MLP neurons of a small language model. Each row is named by its layer, matrix (down: output weights) and neuron, and shows model dimensions 32-223. Each number is 128 + 32 x the weight over its row's rms, rounded and kept within 0 to 255. Numbers have three digits each.
After each neuron's rows is what it responds to, as a language model described it from the Wikipedia text at the highest values.

L4.down1251:139108117087096106135092120136203158209180166102118120160142184117131114142160121053160167155136138118158160169118084106082107190172109038120070144110138130124148149138132111103164099162118167165188109116129070185144157101124113173118105178109111102077083088122151115141165170000109136125073102045093151179090118117124093144108151166130140106133080198107097129099143057130123167113172130125101141166131130144151114106174117124091122133091107146083184170087146161146154138148155113112072083102153117102090119164153124132123121112106134151170093120122024164139157115111183103087
Responds to: The last digit of season year ranges like 2008–09 or 1993–94 in sports career tables, plus weaker sentence-start words like most, first, another.

L6.down1160:117163153130116159113154158165200116107125125100172127135159159112111125136081074080141107098116101124117122111115109167087135089065129132135141047185148115150121077196157085118103146090168101148142239172077169117131159165172151161083140103138103109181068099129141137139161132117133102062130099121152153086108152096141144139162115150151138105131099152187112126106117114144186111136100116151145132122108122168173098156139146119130131148073088129127070145173118076167084126105147080138143057099127099123103128128116164117180143053127116124171095158177183122153109181102147101134
Responds to: Final digit pieces of numbers and years, mostly in tables (2000–01, 1881, 1:02), plus middle pieces of rare names (Hyder, Naresuan, Emu).

L5.down918:111113135074132125156142110110141176079038152103117122127187135090128116153114086118082107131133169144126151180066145159107179114118151032124119125167151125068104097174124138134111169141123088112174105085072255163059100137107145088070139141175166076101037085173107134138127183137124146057133160181074140108106125109138158175097118091097130135145117095191105123143133129122097185064175132096114103130152155126114113108128063107168089140087134134123062138161148099087060124108128165107099120183112158130099150149112103172115126072145071139163142097128089137163102121065134141117
Responds to: Fragments continuing a word or number, often after an initial M/m (Mjällby, Muggs, mazurkas) or digits after thousands commas in table figures (37,009).

L6.down314:111138108110105117110164159086124126101170176089167116075074112110137146132142122144144121131165074147156066140150176106117195150093087102126144116136157053125207132156059116121140126128098137145147117081134131159131186158183145183164131115124094094184157099084108123145099162154133051159139118109073082112135122146115118128075109164191109153098140119122140151152153138152136150120176127132162124076127090153083157118096086158141173137085137081164098127147099143152050142108147175110106101143100121109085148141158201131092139170137129128176132132108167132182098138116135133131
Responds to: Prepositions, mostly in, plus on, for and of, that introduce a place, date or category after verbs or nouns, such as born in, located at, community in.

L4.down241:145169213126137093142151139145114181147172131154151142111106192172096072090122128090147157127144112125050149169086178144127136109138137005133121139080118139141130103130198059189091113134119144102141119098098153201144102119162102169126152162149102128117125135151107130162092070000149149151089116115126125181125100076145134147157098136136108094079161125134116127096121191146133119111104145123119157133140129086116114149183096137114182073109091097124122162134161087085123112093142156160111125087104139112144090106151106148127095111132099172071087130114126140144167106079068130179
Responds to: Final token of a time expression opening a sentence or clause, such as the last digit of a year, "year", "II", "season", or a following comma.

L6.down144:066124198125136078090133107133117104117084128104113103102095077081092136174171104120153157149117001152102122149138117178135054091124140116130136101114144030097159146160076141175118156113126087164094133117115098054080109098145087122089119113116134128177138084174102190136185081164120124124203103116149132145140121110159179093152141159136133220118091117159154140153132116137116085179116150158163092158145135147112181082152204112079126137127152143104147107133168171105102072211069187167123107095110150166071101107150149107139158176067103144131179089140144180137125118151129146186
Responds to: Nouns and date tokens that anchor a point in time or place, mostly "the end/release/establishment of" and dates like "In October", "196|6".

L4.down137:097147143138080121119154155090141139179138180125150140080117076146177152149170117140101144177139163099098052159094129142136135094115173120155082198129098136217145108131140126103127158105122089146139142171177109131131144080141144114080129150133148089136091121099063130149122180058149141174126118115137120116121119144112147073156098136131105105148201209135123150132150181150143169144150164164184139142107111129150157173130191166145154110111129067100173155144143084173097168108116141095079085053116114086125141132142074110169115191142153121122144157127158079148156058162186122126
Responds to: Verbs, gerunds and -ation nouns naming an action done to an object, often just before it or its of, such as release, opening, overthrowing.

L5.down909:118141146110121115129143111102129140112122069101099161142087111179166106134051113112182103147166101106157117140197120096084093074148163175101185171080169125143090184154110129091086123170143129121096153155144117103173110135089104165086122133137100138142142158090091167146126171194173092135100148129108121124119148154109133134105060193122073147157114166188118105112088160154156106107139117165082134162146110143162135144087123152113168115134129121158137124146192129108119105082040130112131178090140140140115131135130151103111064111098148146125119055130142153071168115133113147148
Responds to: First cell of a markdown table row, mostly the last digit of a season span like 2001–02 or 1981–82, also header words like Team, Title.

L5.down1111:101161147076128109175154152132151076110121196104129160170094101116100152118130077152136149128119127119156125173078126121155084142095142068139129200095091094152140127122205137178109079145106184102121095124121146135144219130151144129129150214080154123145086147141167148139116126117105123144206116128095102131105042136109161129145149129128107097132157111119128139077147123098091141173102138084127124086095169112188190148145157074130185116113160156148140080162070084181111123160117124107143132134093143146149145139148096139087139063078178140100169035163164087109128124114144153114
Responds to: Prepositions and verbs that introduce a place or extent phrase in geographic and biographical prose, such as over the road, born in, stretching from, across 213 locations.